{
  "n_layer": 8,
  "d_model": 256,
  "n_head": 2,
  "n_kv_head": 2,
  "head_dim": 64,
  "d_mlp": 1024,
  "vocab_size": 2048,
  "activation": "tanh_gelu",
  "norm": "layernorm",
  "norm_place": "pre",
  "norm_eps": 1e-05,
  "positions": "learned",
  "qk_norm": false,
  "attn_scale": 0.125,
  "bias": "all",
  "tie_embeddings": true,
  "parallel_block": false,
  "init": "orth",
  "init_std_qkv": 0.049,
  "init_std_o": 0.0123,
  "init_std_up": 0.049,
  "init_std_down": 0.0123,
  "optimizer": "muon_variant",
  "lr": 0.0096,
  "lr_mult_o": 3.0,
  "beta1": 0.95,
  "lr_head": 0.00473,
  "grad_clip": 1.0,
  "warmup_steps": 200,
  "schedule": "wsd",
  "decay_fraction": 1.0,
  "decay_shape": "cos",
  "final_lr_fraction": 0.05,
  "batch_tokens": 32768,
  "seq_len": 512,
  "doc_mask": true,
  "train_tokens": 230600000,
  "steps": 7038,
  "dataset": "wikipedia_en"
}
MLP neurons of a small language model. Each row is named by its layer, matrix (up: input weights) and neuron, and shows model dimensions 48-239. Each number is 128 + 24 x the weight over its row's rms, rounded and kept within 0 to 255. Numbers have three digits each.
After each neuron's rows, "fires on" lists the tokens most often at its 100 highest values on Wikipedia text that the model never trained on.

L2.up19:133112099127125147152135139137149122128116155117143110116138135116118115082164135159089146114101154106107160125112155143117115115157162136128114107121126135095122084114075126129142171095084122141150169141160099131149167135115089102170131108149087132139119138135109136135142136108125143111157117145110169145107138096153158159167176090111148155127130149113112125152093118134131156110096107122068078149169159162142130126152141123153139126120128077110122162098161126103120124142116075105098154104142156078139122110192109135146134097129122112129121155153138140102113091133113114098
fires on: "ol", ";", ".", " 0", " "

L2.up74:137148130126086117167147110120130155158152106125116144138135109126112117117165100115107099131141135108138102106145097094129161139145152137133153164082121141119128116142146121156115124126114114110143121094099170157164119137118104145201158151109137099132138085133145164143113130120076147114176132080148118108171131133145164107067147136117120134124145154109108174152169168143128144127097106151083117110091108138122109113153116140142120122153102119100141130084118156107113143148099122134128131139105114109148160146144138126111128119127111131125127149132136171121135108102149082075
fires on: "\n", ",", ";", "lic"

L2.up163:142149151137175156143113127117118133126150114143123153126146126095124129114173135146129101125140117122101082147107119161151101124081065107143118095114129114106120082119115164173174130125143149122144148136101107125123108132151143113124150090144106159148126133114130160103100149146147113101124107115096159117125103123126064131122105161088149141138144113112094103128125126157137135101131078179105145144112157181116158076077131182146134140111163160169156101105190130146115133131114110092161138081165138140124158131096112103120116123082109107158120130114132105124145125157110118095
fires on: "la", " con", "ta", "a", "ja"

L2.up562:123117143126124097174138141102115090140131132165131112128120136140143117151106105125124121120102125105184103112138109131076112115161134116086138111085119089140079131151113169147151146140097084120110105131136181141141130095159105168145118128103172095128163131123122138135075152149100121132104145109149171084131090124127118096159164108137099105101134151117104132120111144147122148131134139120125159110137136125142148117112072122137133128118139119145124099096106129117130087141112164090139151120157141117110123166160144120154111144155130102103179119133122161072160119165138091118
fires on: ",", "\n", " and", "'", " appear", " allow"

L2.up88:144082101136132111132112116151128155113157150089145153112118154132126095114136120148146105143166127165101113120142110144116141158135093109161124163096142143089124143142104135123116102139123146117148129193147121142147105163139129111137118134120139103123127127122104136082130091096127109158157136171106109106157100175150114180099150125095138106156155165111103143148139120117102143181164093157110111092134117141117111108125131126109117150137087168099142119125176178124131136115117085104119126135170085173071156115168158111081126113121161122111168106121122108149126118165126158136
fires on: "u", " (", " 1", "/", " |", ":"

L2.up768:125127132153146169150141082110124137128165154143152157097171165109133095122128109136093119091102124154127115111124144165107126113143125108145122153126126114117124086051151126170128104169106110120132162122141159147146166211124159125127164115177105102130132170139133137141099153139131102125149143122146119126104109128139124094116122130149159117156145160119109116140123119141120131111153096112156139120159112139099093149142155143147126141178144139089147145113094090126144131116105119104113110097154104149086135114182122127153124139107106126125138145133124134177085146122140174161
fires on: ".", " con", "cc", " Con", "=="

L2.up760:076119088165158090099127182128110168123148103130105141155141143105146095079148153145156161092102152166164145126119071104162126128133122091114102126114121147108112087127145134111085160126145101143098131132130139152111176128133118120096092132131124128124112132147212116163091132144163136111143138118110155107135122161115133131133153124150153120096092107158133114112148136127123113129110129131172149132108115149098156136120125129105123120118102123119155109065166071088112148134161136085149155155162117105089112168151147099125137125118126124140151137133161118129123129117115113159
fires on: "ran", "od", "red", "ed", " X", "ut"

L2.up149:114124075112144126100129147206136102131129135125128078137126100171156142193092122160155143138134139142076113140130115116119115129099151115088112103113111130140069132152078146103124116127112094104153128110143130132137139109154136142108163132115127156134133138101147129141159121125095101132144134066120146093127121125128096141141173129117156139155122151125169124129147104105125087162111113123103117091112108140103157148135123145136145165092131162127110113102130116111153056129114102076141140106149118114112168155147132124130164134163169086176182131117095096156133142099113129159
fires on: "min", "ent", "p", "g", "ine", "am"

L2.up755:129140101110120114128140165135157165133093150124104121135147103090107114108089059154180136168125088142084117104111123144097155154170140120115109123104119153146152134095121071108160131157173155127134058127141143123123086158157132116098133135139128091120109129157126120117124116124159141132164091107137145148141145086146104102151109145119141151100120144083129149125132128137114131099123129086095163142116077124138091165102153166128101148161159145175146106157108129146140110121164180147111132123126122117166096152167110106117139123136102105103164136152123145111117153131103129116
fires on: " co", "″", "ol", "ar", "tro"

L2.up912:160140129099165119066089126134149145102113169144140104112091141165181122115097153148122113158165115123133138170122127139151168171135158101100131104062105104144132121121155126129133099171130096132138123138140120116112119162144107154128122132102145166132161155127106140153113101141126143108107120138122118087115134160128083166166163143092148129074141122118110137118132121159080133134106130145154096133124140116123122149147166119145105133153081127141166156120126142084145082117111154136133124083111143112119104102103100118101141128164122119117152128076143144136130156128152083126
fires on: "ic", "ine"

L2.up314:146103098118151131105152173093135155128107135147172103134117113151158146150070152146103130135137125150138174156098144123152109099152113129138167131113166116132147146117132163138106072139136128120166076150128102127087102117127163122154088068138103188095149139150111109105098129158129088131118122147152104148159121151100119111138131142120126085136054132104139162132140181166081161108164183126086111135130120134153162119157126141130148118128160116137124107133158083141123136145098149111109139118133125097135147144143106130087113162140130135105137114151136189161144109137144152158
fires on: ",", " –"

L2.up364:140078146156138126098162112152108180103147104102156107102134121155116127106092155165155171141136134129147163144140119082118104104136120121145159121165086191112127137136125130141130114130107133102146166125124138134137151119140142100133130082115139114123130108101167137125126099129102099173156163188122153158163106132135078123141073138105105153114131127156123162083139170119105139123136106108101121130104079121158137133117169130119143091150145131139101102140081159120116163090144135122159129143116135111100137120140067139111145165096162131133119170131135164116084153145112095148
fires on: ",", ".", " and"

L2.up836:141083139125105124151126100150124129116132150139133151151126126126142121153145105121105126125089132110129120096118111145133148140144109129150170141124122171126142154082115091158094122142153101147126116138129139100160130148160103127159183130150184139127114121165121182180111124152150126146104120097153123092170099166143124078124122087121085096103148157145111117133130137152128121127088159114100124141117110147130111133101103130120108130098124094162100124094113121144135163129108167118106128147191117214113190109126140122094116142112122123169155090119160107163138119149097145108
fires on: ".", "\n"

L2.up707:133146152144133144124137109188123118114129132133100128126136138144145132129107171164117102124107106146126137162091131099138159143146173159161134108122086119168127149138095117129117193079169119138111135156151103155127097138136146106128132164122079155125112143112107144149169107124155160164133140140126086187128128084127111121123128108159134190105142087163131137118159089135166109097123099129092103111099126125100140130140122130140135150070105125117099093129099120066062146111091110129106110104126120170101124121121156144122180171102152139132120090144128124149125138131158143161
fires on: "\n"

L2.up855:145127134113142113159144131153143173088143138125121126153152141144129114136088143137149101117074131145160105068145108141126100111121109106147134147119075144150120137134113165128108108162168119138134119118140126110126132137126082108125087172135165072154133120151151160163138136090105106122156147136160090149148128127148157120156156169080099121124143102140100145118128146151125145099115118086065137128150114132122120118131138184122127106118152114141121119119165161152157131148098151116082130117142132144146148119143099119103163156126149124168090125152131099088145088112161149119
fires on: ",", ".", "\n", " and", ";"

L2.up343:118115121140143118109147158105114122112104112159132099102154132130102097153091138164158138144147143148129155140105134174144108141093102146149082090166075085150154149117124155132133156113119059156157135123155125150123126099163140103104107144167119126125143136148109076134121152092133108143137130127152110134125109130149123126157126142139145141105106076159142106123110140083100120134128094116135130157147131131135162126141093117160161105094103137122128098127148145146124142126149170139143116095092127094114122085143090107127114165150127110121106125147123166140122164116099177185
fires on: ",", ";", " |", " 0", "."

L2.up42:081134136147096157106114131118149118148151142085179114151160131129106134171117077141167100117129129122115144086186145148136126128124156136121153120118099105138129182151084137122103156159102109121153089088120078118142147115129131125155110131104143162079159151095113172123116128153124111096112128103165105152120135117125124086096123160148125091120056162107080115108145109157129123123161146157107139088140106114087141150173120131142143157102124129105168114133115152120124138131177116147103145106114148095100146123149090143105113094121142125083157156139125114120154120118098141152
fires on: ",", " and"

L2.up304:130142123082149155126149116138090115120150121092167175148111091150149075119093153137116103157097170132126100120153144153126042107099143123146149118122099127107096131138105133110110150113131148127120142126096127141148153163144151127134165118155107157089131124150130124157153137137121102126160103102104139128107155097146110118080124147119170100102080134171123145114095136144136123104155099109117094142130108125135122111139103116091057145141080117116174113137159171127116168086123132152144087128124125102152118139126126150096173088128143161133137174134126154126092166095088121123
fires on: ",", " –"

L2.up386:135122159114120138112109112100095105138108150147152100132147120146141113143163148114159100135148103134091130130150131143152119148135093057119106107135134131140114113107123128135097070175118101119120180122103104143116085083166196157127121156092134100137137132150154163160131109135161147115110107120117137189143104180145108104104140123140098158126132095105120133139117114110136160138115134133134176124094081130095143129140117121139128117127100124112129071133097150135165179141132159105124146128131125102135167114098122091101128154142083135146156098134124127161159143110169125101
fires on: " part", " some", " vote", " Republic", " one"

L2.up935:104094110111126150137109140140159177154176121170136079161114116113134118119078144157115124174096113111117138134121151167174146152135134131158142126083130145085157086116118121098102156173150137118106161143106104109124125154167106119113092080132109122100137156108154160114125086113118124150117155134135162163130119111071101168115101140139127165150142107092103165111135111157111108150093141146121155145110119117130120145163133134088114148117119137128133158101131092099127137130097090104107138112099112124124153132115166162099121144155084101126141177163122136141129080163136159138
fires on: "."

L2.up402:111082131123150125129130081130120097137106089123128116185145135112170105121135148162135113149084100124128153140146192149170138111104163125129156118103105143116175123145142138081124166101133156154099128124129138117119091107147136129151098155151088177102095162128125106171120148156110118104151180144155102197095114172121118091151115150165115165127116122118108136133150113142120179144139141120129140157136138109141135115162151075101160117126112098155090137081129140103127106171108168144137114138126090104104115140108136135111178131099128123142144122140140143112127092119127138151
fires on: " |", "."

L2.up294:164119172157130121127157119142166162118125125116083129118151118103122108175121140115096112145125156105125142160132153121103125144113088131126107147133163177165080123156108129100142119145098103181119141147120125142131124133173058144137104130150144117150157139108126134133129116111107101101091156126138142137132184114143120134228112082067150155095089133129149100124100131165129101134126133143126139131157167115130134164121154132152109155127121077141096161126164153112158171164127173101146109143129120112103129121124121098109137099098129109118134136123134139102174176114118064142
fires on: "ic", "as", "ant", "and", "ish", "ing"

L2.up554:152138123145141133157164146100152114128150132144125131084185100154142138123113121123139124110124158147122104135145171118107122107100159124150136112100132115128099123112125089134157155107116133142118150104171090145125159121113124110099125090147106154113165115173119153143138147156149164123121101176112148161072174146154141168131161135119144126141084124082124102125097123151116140139143137125157109149138112102106152123145134120136126133166118123095170077177072104137138095107168122116123123090094105128114148135131054118124139174146139144147138097135125148111165137157099143130
fires on: ",", " his", " the", " League", " professional"

L2.up380:114116100146136091193161085123172161105164133129132160164132121144140107160124110117184143128120124151082120127110079112156126138100144144128130146123078148117152057124152068143131113086174115108122107138143100141127127105121127119099166130127112151122149137109113142155126121090120143122144111100123128108114102172131134093106149125116127150124163117156133092138139120104141118153167121132111122139114130149091162148119111126085123127168114138111122138123141142110118158129123139150159141141110122167123146161134113134126131065095142101186168103143188131094151070137091130144
fires on: " |", " (", "History", "=", "red", "ed"

L2.up797:120119120106161146145164123097132129117158139127162120136136084139105147128128107118172094120112137106156122198104108105105123144183149116141151134119124137162127146130147150161106110095108111104132099105156097183128115096124143121114120129096127136136157129091087164154109171110150180148161116180146069114124143144109136143118083181126151100080134153132082135109182105101098120105122158140139143146142119152109159137194114116118099122118134093153128142083100113115143078118129149129147132147122101125162145150098156181145107131110115169139092114098113140113090109155122097139
fires on: ","

L2.up712:127105140114151136146161159144111105166118134151135037180100116121138142155109169140138167165128104124140104178122152131127114118129095113149167128130141096132109138139113150138114110110171104107137119154118111126099141151119110092105125117107104093113141176085117099094151130098126129151155189151091129161120147140124096125170092146160113168118102114117119155104129091115121113117059177136097097159107180108160129108138146113153103140144197145139151113096130096161143111127209122106099121150123176099135127185142147130166127139114130113140163116152108117110151112127131102132
fires on: ".", " that", ").", " who"

L2.up513:153138157118140163126107118159156133127148132097132116122174142107103153111125121116095085099155177144075144065142122149118154101130127094121172161095094132108123143131112133147131136077129099128093154088134108110136157153153110090125093110121145153134152112111187168104148100102119137146108133112123163118088143131135149132120154157121136142136134123122126096112120100111142116150149135100099131164127124157108150132141140135139174148149104136086090145161075111120141150110135150139141143124114138150120126108143097136142151101179095147117152134155080132094156129166134124160
fires on: ",", " |", ";"

L2.up233:146138102101099105118142172096159119167178144091179141111099146155140135086111119107132135089110122127083132135133153100103139149120127103087123136124078127128121134121120114149145132138130116108111108105140096180144094114146093104126141109112113137125132159132137134128089140132162172182154147159135139129068091154167129114145162130105134110077127171111122128142137114103145144128143125150100151135108124135138177097157128113117130147079148121123158118135158127144156134179091155140125135133096137163125099135143128140147124133110155130098105136136136125136101131133159098147
fires on: ",", " met"

L2.up763:124119106139092116122109152099100134173097155156132124134154103131148126137143117115142108100127127132158132096118118138094142135182107114143155123103118171201116138142126149087172146124150113123154077128087138143109131125168088084155105129097128114108102122157116117063170149094149147110106087132113106138167138097175134122110169117134176165098124161160134110115113117127149114142119101151135148170107128123135107130141141132117110140114153105156130131113133115126115118142150119162128082092115136094112118126112159138152121115171160111108149119089146117123114135133147130157
fires on: "″", "i", "mi", "ki", "o", "ar"

L2.up800:147123132106151125078151089130088154137156110160143165151102131164100103106098123147108147143148110133126118126135118155117109165113151140138122089123091118118127079136154124103128130104135118173103136090142086159147144147137183183112128126074106161116125109147149127135144120138133102145144120158132075162105130127134129161109111131120104113140155094146095123118116149175116139107153136139112139134148139153138051144113101141116120157128140109145134132115100144136129136155150126073138135136079107149095140131130112160132165123115144168134155122173127145097161108164146087176
fires on: ","

L2.up396:152155154104154131129129160105146120165119152138138167091102093078093102116164140117138107116133152147129091159086100172104145167127100091112151144133137108140100113125142136122137151120144131116160112071108138148121148078111139117132095112102114110088138109133134142143143119088125136143141115124138117131124159143101148178139097131119141102138146170115149136104126111117142162129117156110105132123103192149136129143121051103176087151128137165135149097090101100131122128073124135162116145140107138084123146130113141106114139169127132109157137127141164167127120112154124117128
fires on: ",", ".", "u"

L2.up125:094160122145121138064133120101139101123117140131125145114124123182162150137133120109076161133119163126113095162155130132086121120139107131130109131109073152123148117097105120137148110135142120100099119103120095179105166160181136100147139160136089162135145161153129115055128136120136116120136123145124099107104134119119118171114161178115116141141142144148101117121102106137139136144133134156087116136122120116127147146155135124122112131107109120099104157151111136147122173120114115158148100060119144172146115103099162170144102106156180083162111134109123162133127112064162123125
fires on: "ed", "ous", "pp"

L2.up569:090177129096121115089151145130095106148111071118131100106165098117119112124097107132141142103152104135173136126109115131100138133109102134152134071124106124147136206100124150126152165117124139157118123077161125124134105157147134134175100153165096126151148114138123120123059123122148132170172138169149087122122138148145095095183059142147082111121114099125167148142097150135087117095162137146105120147123083114139132138143103107128138084170109133132119112113134199109131111133200179148118120085140166123136120125120117138134127127152137139171082142149113120141137142094135135143
fires on: " |", ",", ";", " and"

L2.up805:155129128103118077143097124111115093116137109170148128125140151144118113146127118116128123112155114120104148125112121119142141158132119146105123143148142116130157124147087144102149134137128127121120099140117142120077156138126102098145126135099133113157117146161156154175144146113135079108130151106135149155135111082129124105114193109128086162129135143066132130080121077095119137133126130140166170186149168134161146162091073146117060120131126090099122127110123111087164115121126143143122168140151094137142126164123140151116139100146085205106117127078153111137111101131146104104
fires on: "mo", "ent", "t", "air", "ten"

L2.up946:171104112141140097131177086119156143146092198138122102151139138132135145105120142158118119157078158133137145163172127139092133139132109109101095142118099107109179100130136148113138095117130121130142124157140086113106128121156130133101153133140135138102162098118119162102144143162094100111169157134127139144189101139150111136142137147140114135138115091152114121117144139160116164114117118147149106145095100152151148111127150146138070122101131049128156155164097080190117150089122141114116121147137175164135136174155133121139103156111163117105073150162136121153150180079108171103
fires on: "ing", "s", "ed", "ive", "f"

L2.up123:131129159125126140111126106125100141132129138102105146101135138135145130174099164118136099120112134159104154168112107115099093135146140118091116168107081120134136166127131163135113112095109127156168125127145160085098126143099119079113092156099157093134160088077150167165127114111142119129103063150091123134098163142115179158165115158125132120128121091150153134119106131135108149115107110151100143111166080135130127128184157161150137113128132167124085132115116145172126119115115114147105121130148122121143144131128158142124161122091119110083140195144099148167134151128114157139
fires on: ",", " and"

L2.up538:140114072107175121126161117098142139106103142151147097121144125117144123147107095100075129143104136181125106118103139186121126143141149111158104099158120097124117150155153145137147092112117066110116120170144159129125096122134118089095123152153136136114119157128154102113120111134143118166116118122134083126125091147086172111141093139170158152105132102146119122120133116132133126140074145139152140119094093123130177120105113098119115113141107082188096102106168109125116110097158138094140156091140141114119135139102135138134135142154182135166084130116151116128149113139114125129
fires on: "."

L2.up162:112147151139125115137164105143129116091165098130155130105109140131151111100084102118112135135109154089117171119114155108132166112121149153149108115158104135104107146130152125175120168155154095167130132160178085080107126110140142104125106134140101107109112128133146162126101131139108144126106129151099136077160105108153087096135116064085104153158095078116117108147101124125127151139152141154121158130142125151172172108150127138172154117076126114132113166119142136151117149113130154136130128143113100123107120133135102083121160176101184120126115140110168127149127144151114088090
fires on: " first", "\"", "n", " only"

L2.up440:128109139110150094139117175137125139100133150105127151089110134155123131115144172121129093171118146091144125124130155149109136160126071119138119149107138111143118095181090118141159129125095130125118113119105081148143096117148143104121099104084136123160117111151130157144090125113133134109084173156128137121114103092126105142156173169130125140143152100118105105159133144134125159073141142126097103094157120114104146119125127159150145110142145117155095139070172146126133118144156122192132146095102095098129153101156152142120107123131112082161142132159147128121133109140132109134
fires on: "um", "la", "x", "duc", "ta", "cent"

L2.up30:098121162104140105163138087116150101138109099115144109139135161185139077131081151162100082130158067158104128121097155122116075130144111120129126083145170074119129144091095140159163115113105120161105096085135119123110142111138137138133096104171108166142119120128126157138079123114126154151139127109102091135123145137172145099129097120141119123152098128122123148118134174153145139089121146162178121141162118093131139130109132114111121103129111174105176120151183129133132167101143124108145091093109131098153145140109148108086133093142172158145121152108123136118141130148072121174
fires on: ",", "\n"

L2.up752:146147141150127100106146130099129130148116118156096132133121138138136100124138134145125102131153114084084081095116110129134146110069150110166135136094092153125111145093106080153102114095161089185164130098116116142126128102052124077122147121117142122149155103158124152164114131117139115108176125110129088083104133153120122086101065132108120117093117148150110136150103166134099125120155110139135167133148110105147149129082118121170127075094122134136118181114137119145143097112144140086125141130137120172106118136121164160152114134132143147150146143124176135146140137133167122125
fires on: ",", "\n"

L2.up877:086100114123141123139107125152101120126144127160094155105126127164140132120153182144142143117112120154078122138152106095171136106074141118146146140088067152130135132132175141138106108142163154159130085176122125109069129164119117118109142144100163159148147139107187167106125119127129123135129125142094123116131125119124103070161137119108159117140142131080145131122124138109131195140146113111118136090140123149164087116157103136111158135097119104113097129165134155168139149133133159122122167118099158095157073143103147144147124124095125141098117102090125165176127125104099115210
fires on: ","

L2.up611:119136159122130139099154171131110115120136090111119080125125162126143135160123128102110129168131152132156156126116128129120124147112138149134141159101159131110161100088139096126138133111112191170134140108119117172090117108077125151145123140115108082100135139146116120095130104112110103101158168135212158140121160141122075110115160145091078121099140144102165130104132128149114111096139099116158139154164124162172097120104072141109095103144123160130171125157129159093108082161147112122110106116126084150088165123158125140110143133093150158141126117120132097111138128103124115177
fires on: ",", "."

L2.up235:156127106124122105086122159143171137127147110154130104184119114106115153174141125130148113151160122132140082067104140163118149162177119138135172131125164123105115109152148165118135126137127126109151136102166128094141110144111139092114098151146118149116136147132123125113117120114153133099181135141153146136095153130102151147104109112176138110112140186104128140099123073160125140160113149141136160109087126110145132158165104111117144168139126070112169139175101113120135126117147097133156084114049149106137162123105100114141087100101097121108101137117130144134124179135155140103
fires on: "S", "N", "Japanese", "K", "A"

L2.up635:143105137115137153088192122125108110147115145118120058116193131090160134153100093099179108111096108115154119161128161128072109094158146183122146116147119103144111143113114116109160149103141086135147162135121143100097105172168130131146158167144122180131125122105114118167106172116114117138118164070129104160144170100107118163136082084159144105124100141164125099126126141140120142141137141128143164094152127083121148098116127116153127115132092107157116152131132130125129102097112070135115162090155149138096130117148138122123131118130144138112132140140161138194165152120130118129
fires on: " |", ",", ";", " –", ".", "\n"

L2.up587:112098129130141152091099073168149117117118143141123107128127154117135133106081098090164147163139192137153114149157099124162148105074160118125142115114112111104155137154089120134125073125112115127140105112103137158148159152142086132142143126138151170078098129146176132140115131132094120083116149124120083134104108114134173127169125155171150155137156148133129117125105166095143114118084113127132141155135110171159122120096109122117125140111100095125124151134155129169129149152133157100117157098103134147078087108131152118083165154118111133122102101083193141121173155113133146099
fires on: "\n", "ce", "or", "c", "end", " who"

L2.up334:115113109088122119091069171079094166117147132122161107121117126112136129102091119124128099120086122119168087147139136124108110164112060153098119131149116168106176145114146138116092128160103084092094127080128111138134122145156140052163158107137120163144142128120150124123122140198123114112129156145125138107121120129129151112148138143157102159135122171120091134109128119158165154115143147145127125124123148177127144137154139146095113160102131107121134124153134134156109150156136134178114135086083130148090095089092144122110149163127165108135104147144134114150119123125121116119
fires on: "\n", ",", "."

L2.up14:113101127105147116118144183177153141153114144121112107118130128124127116101129116117148150147115106157136121147113176132109144125112097083135091124129121108125142163177133148119169159090163169134153139143136151116126157142121141131177147198128150135134157137102140069137151118108127151145112128128126091128100177133151126119103124128105149137115157114124129122113175132116131154130104166136090119080134114108108151084093143116074127177112164122153090136106089143151162100134146119151119123123150117110132112161161130120137130142140143117166160087114163133136107111115107128129
fires on: ",", "u", "\n", "in"

L2.up560:156148129103157153108153118133104154140124122137137112119124124110179132102127117135160128112162143104120192111128161138140109115109101126158121141116095119114139105149102114140123117131139083094154096149120134108146128127128139148146092134160133119131095163149122111151120104219131173125139113120155101096147115130142034121128132146143112105128121134126130081121144104157118185133147168150131166171109108137098105107130109112126119123135128118112122144090171175110146082156103124121122144164167110095155070144111097126122154109149153129166137114135131115137120183109105110139
fires on: ",", " |", " and", "us", "ine"

L2.up873:153137147134119102134124120109139076107137160115125160103091135125119132139141132145095112145142093154126134141108108131142095126131152111105114137122155159147089132103132146106118082156142131136091146104150073139182085086149089137141147147140082129119162117122106155087170150130096121103104128145103148165143132122109115147148114160136134080092097134170105139100104103151140094141177121165118097187118131098113160164135128110155161152146140172079142087148164142079078076131117133099150113132118109173086146105158101135138152159111122149117104109144137122127152141145144116125
fires on: " –", "\n", ","

L2.up324:132085139149138093098115109124134114109112144158121158152108155101144144118154122104121117119084117130163086101119134115135157101124118137096135109137159145136147148124161050142114110166132130142171123147143133122125183140169115115132096087132160113119118102135147147166132116137115111149092113101139071136128116168134159132131115159115065190063093188145103139116118134164098131093122114145121125135144121101153134138135116163130116130113146168127097150161138139115068141119134128115118152132185097133145105104132134157076130192137149162134126180158131106154166117138128127131
fires on: ".", "\n", ","

L2.up774:130131128142160118144156120144114135114179110131134139065149140143090105135130082094146157111075144106156127169160153181099112119132116153144122110144126148152132153123109114099131107105111067118108115146169108106103160109059117115126107128109163127133130124139109146133100107120087110171124119174151087137122183171130103144117114144103129144084129095150103109121108186102142167147121148133139076123173123103141150155105114138159116128127142113125161174116104136101103156142129095143141139117148182128087125131156087105121128134119085134155143092115141143161104142121122107117
fires on: ",", "."

L2.up298:130111136172115092137136128126126119161095128120146124167147089099125149139159123171151138124083093116132135111173132144119108143171111126132148103178082114094132130154133136134124162155135089142096150112145111109085171125123130154137114110094127135106144075103157171144142126120135129111104129115143109124121147131131156093143124106117149135145109148113116106104134113110141137120142125103123138132121103116109111115095109129135122120155128132102189159152135167088164059106140114128151124147093125156086124118126122140118142043098155151126150110145138147123162103116119172125
fires on: ",", " –", "\n"

L2.up211:098096104106129130132088170113107162164110111088140103119137099112098127117128124144141128110141121144158103177179141155167146170138121167119146127154115138137148161139108117119109135116142134162137137106137080086085121101104110094141133113091140130113120135117108124098132110132116136150155121137156110135112157105136131122137126159151175096138114137120123153091107125092146161129136174151146169129128123142065088197112129119160104176129095134134141140118107098120119129077154103090134132136119113090111161128114136151121100123157120121108114159184147151148170109153182132121
fires on: "N", "S", "R", "K"

L2.up246:141131148138115146139151112127134110118159099123148118163140119072155109122076168169135140156149129136147135139136120207133115131131120113096131119132087138121180151101103146162176115112131125105120137117137122087172137158128095094127096099085119132136117182108132117131063093123128149078109134120116103123098114134111099109072122173119151142143137129137117164131157148123139177157107092116110122130125120098159091182167152153164097105131138152109114122129169147093149131137149136107174124148137061186112135115142110117136113148157113115161150140140130119168171102158077098133
fires on: ".", ")."

L2.up370:139094114072100131120149167127124082099121152109159145168085119177182137135122136133087111157149165073104100116135124092136126183125100097093107136127142100129183161149129143187137120071133110111123122100129163128127144182138137118141134154115076174098153124140130093117089106145165098140126110094122141099156107142152160121154108111114151141128145153178121126099105172145135133131129106154123102081114119127118128102109122064145111131131116122112179126109122103121115130094122116162152080109106110161145129161139134124088139116113142117171116129131107144151118107129124143105
fires on: "ed", "c", "v", "ct", "pt", "t"

L2.up266:111137120121143140094138150117171133126105113140104102148113112126142104139122139091131167152082117150152139145161150114155092148102149081132131117111130135096085132112160135116125149138144132123127169104102094154125183127149143120113161083083102124130103097068153116130202119143126108158137128107117115167095121176131145081122104112119142093101141123126104099153118145168108135142154075153136144177162106087113133103139131101104135170150141122132145127151154140137119134158146131161117160125155137144174135106149116149094101112143105185161103111117123131119152153150120127151
fires on: ",", "unt", "ack", "art"

L2.up911:091137145127127168131113151127149130158121091117142090123151105147135092142152156146159157105132153132152100152127128117173104165104122143142114109125170140114090128101142160123068079141106078121104097134157145126166105141171154100113166126144091109105139121106143088162144118177162144159139099142126128164121153125107171141100087124120107089095111104095134133114147103168165157097103138109112148123165129090127146113108104167115117126130161115148121106073158118130134125063178114141149124158108099158107125100117140170120123145109114114136126133097098116122127139162102112126
fires on: ",", "\n"

L2.up817:142108107106143126134099152152102147142132114130098116133143130151159100079105146100123118116089155140161129067132099118153125098105141104098186098157135114174122113143167157111159137110157084127074149145113137096124137164130166106111179108117149097145143074088089104117099174163114079118140134133128115093133121121071128105140180111102149113134116140159136146121119135098142155137129135179112160103131111125135127074126123122143147108132136128126155153157102150149109135124097114130118154098118099167136095137138116130106136149134150133166140112147127092123127150125130082138
fires on: "\n", "st", "ence", "our", "ow"